config = dict(
    n_head=4,
    vocab_size=2506,
    positions='learned',
    attn_scale=0.125,
    bias='none',
    tie_embeddings=True,
    parallel_block=False,
    init_std_up=0.0216,
    optimizer='muon_variant',
    warmup_steps=200,
    decay_shape='linear',
    batch_tokens=32768,
    seq_len=256,
)
MLP neurons of a small language model. Each row is named by its layer, matrix (up: input weights) and neuron, and shows model dimensions 32-223. Each number is 500 + 40 x the weight over its row's rms, rounded and kept within 0 to 999. Numbers have three digits each.
After each neuron's rows, "fires on" lists the tokens most often at its 100 highest values on Wikipedia text that the model never trained on.

L5.up85:423448610536421528545458441487508542453483484512501454522464474517487511492541498532499499483509482504516560487519479515473504518457547570438469557502543498475487449492484502532526618505531406484534448482481508556497497526452434440510440498522491478488531548446507528529527496508581487546554427555486500515500535499500519520499500460523515511535470470529485522540507498479480463517575502524503469530557488488498412469474469559482481494450492460589445586466478525467529494474461523555557439406481544458474476477431518456492536501510520499534480564486528522495523438563449463511
fires on: "anc", " Fl", " fl", " infl", "are", "fl"

L4.up396:494564551504486472568493450524499506556476548553513537527480411513518515522518474508448490442440431447514524525430483548500429482500413419592426504481519559481498476444458506520487513471463492539451525483566478467499553506497513451524461533457491547433448536463488517500496528493466513504438502488495481457495523488511498521506535499478547528488523481501514529483485493493463465539451468545463528459481489432469482557473520467550589458485477476432441465452495613428484501439518560506518509533493499481511473543497476489511471543528508541510471565547506508467414421528437527422
fires on: "qu", " Sh", "sh", " sh", "od"

L12.up418:480512509476471523556506472495455392479511427445556523433474558493477524489556586456469463511589491509489506466482406482502426553521448528429523504479473525498526448435546509521465499491523508554510496462488529488505431504463509516480424465393497491518444521520526470490570498452478472499466548462592521567531425516448495569513596539545506524533446532519505439584556570533558490518511481581486480534505491462489560463438500469521525552442474490503524452495518469503566471562476509464456506510510475498506503524545492517544505540518425530436434532516519491496548518496546582455
fires on: "al", "it", "l", "e", "um"

L9.up694:507507505558490621432480433508514495463533454434527511403514498559439469422542501514528536452564417455486491434545497541505502453409479517470519508571531541515465519489531516497513578442467552533451462444481469493515516475507389503528516540487506474478511486491490479455489528469460507415449471531479528552519554434574541469492511526464441539525484586507488500523517536613524490510479494495427481477512498529455512471530486522497447515520515509530548486494549534517542502535475539542441503492533466524524408482342474517508448518498470532485485491572445490467502506507491473475
fires on: "h", "p", "er", "e", "el"

L8.up595:516496526492455568491423559531484496512487502555497433510487428452614486540469526521531464478503464501549510492460482466424497504430478409554470508524464576494488497465550477541540538392485517562454507448495490501495464474417513524512478544487514549510453577433494432460470515536479547474481458547449478518443510469527525514512564509522594526519554480484573428522487455468534519488528446473504495531490523473413486490508497501519491513438460495564457544518514552465523502499503592501511464489535583516513472542483538512517491544517505511547579567486502487504462433479505465568
fires on: " sh", "m", "h", "sh", "ro", "ay"

L4.up183:464519513445522588541466486541498433445500431528495475512555536426503537524533511517485521458561472515544564518558555507481499472443471557425527477470561478428536489530468471545489548506456486475447506512501497516544566486459473465518527522561466539516570499501422564506572512515482477516481533545514513465488531558479530422582516444489508506452481453490487569544447478507533484503461598458458489589509515445493448513479424457468502499402529488534456545509540543472545428448474456498529429495458556517507512517414487504476545477464534421528466472533549542489490457522483513462
fires on: "c", "anc"

L9.up399:462442522497460517455471431475570463443533484464469544521528547480469535553570510493511449438514489489592541485480486478450522534485572521541528526505506409506495516534471482460553419516563491477500531552523510414546465502506474472499548529515440589515494447446498527574481550480481537525469556478489537472521519497527504568534559568503497553423522480544471474473438522515471442437468591525520506538506534467446467499481411490445516537475522473463448539507567497438535499443459495454505490511534556510492538525520521564547459519430554453557545516393489565501414471487517561561
fires on: " inv", "c", "nal", "ivil", "-C"

L5.up445:475550460469546490604501511464409443489510434565544525475504551457466442544547521461470398506524461496440467485471447491565527488569522472532509601508512541513527424522531487481473434538510519482492512468486456506525482485526526518400496499440503526528514541517525469499522550541419444514524475484504477552485516480403459564554494402482434536463464539525482483431474481563420495508514435542427537515458549465471493492570534499546495520488414422517514472523497462486551458506519512554492463519522487504499531484506468528574501550484525535463462470485505490502490508479531539450
fires on: "os", "al", " Cal", "ic", "it"

L12.up578:437492498510491502500512432486462466471520491479461552613448451473595454534417492469474508436531465437503500476525507497445479494430542500554506511495483418498538549477544524492451417475428567548543525535516498442550500531476503471435482484504518479498508471479501497500558471489488490462478552551436517497453534412546526429431547450518511529522448550538487519483496521576497463466546528449485571536546451481519560523551478466495522512520458556483544471526510377548568481450474486460509476507489572483542489524429538546548485514551615477504486527473472489517498440511508457594
fires on: "p", "ults", "at", "ro", "ys"

L2.up542:414488515518460457553494506446503511447472561489540526533472505545505463523589510552462447521484540508472576475529506493481494457523533498545468519490458523578458498470498500502474529488469525575486511487565471515487500552517531453562491536477459437471480508612560451508506449447538533509409517535511492503502526503517516444511521485614438476452480507432495507513524533482571546553536548439567490444508555510432543476501521519500514408499489415531533488507522550491579500502516473518424477558538492511472517512460468467396527516510516554486565484484498571521521516463424514454
fires on: " Cl", " cl", "cl", " Sl", "ple", "outh"

L6.up284:514586457495482502505494470489436447512491421473466487485519422504599504518504579512483521454509454495494508562523467494456513461495511533493489480476498488445505521469601489498496516444536501511481435518466475493448575516485636528449543498565557541514529550480507497468423517565505470432418490554360541484475499463483515538469526559534530492548468543450520516473525531615532530482537506456522508506533432578494473461518488456480526445498478439558546501461535505457531481487495526480483440528494486452553515500449554493532522445495490466519529541490494494491448494528424400532
fires on: "ad", "at", "is", "ys", "he", "ake"

L4.up83:475479486509434533521509516517496581482463539545528508484488551547503494529504487549472500569480501492471561507496516510511445484516495434481425572460475524572458497553586396511464527476491530477471475607512496472472474463535515523550493540513520551475566521512463475493519517488521552459487524510481528521489498531484407486565518488557518544507492480528581501503545555498434564508570472408489438501500490481432462471428572551500487481473488426425484507445453575504499469542521439453522528488525512486442556489426534446471504458513551569510539529449571551487462463515503537491
fires on: " cl", " Cl", "cl", " ph"

L8.up354:476491483567492507467484443472514508499477485504430469474436533460457485516538461562472514494505495422538500416417529500474442495483496518431573448544476515498469471460480549527507570453518546500476482493430431433437501477488511532567450503540472473503534416525480564472542514438497397491544495504474534560512515543453488481499479511517456552444462502508563530506492491549474519471487487495487462517526529543512436492529552547478491493481449509508540490496524451460545505547499515467463504493447499481463517491473553533577480512551530542485446532446462559471492443489433433508
fires on: "er", "ig", "e", "i", "h", "all"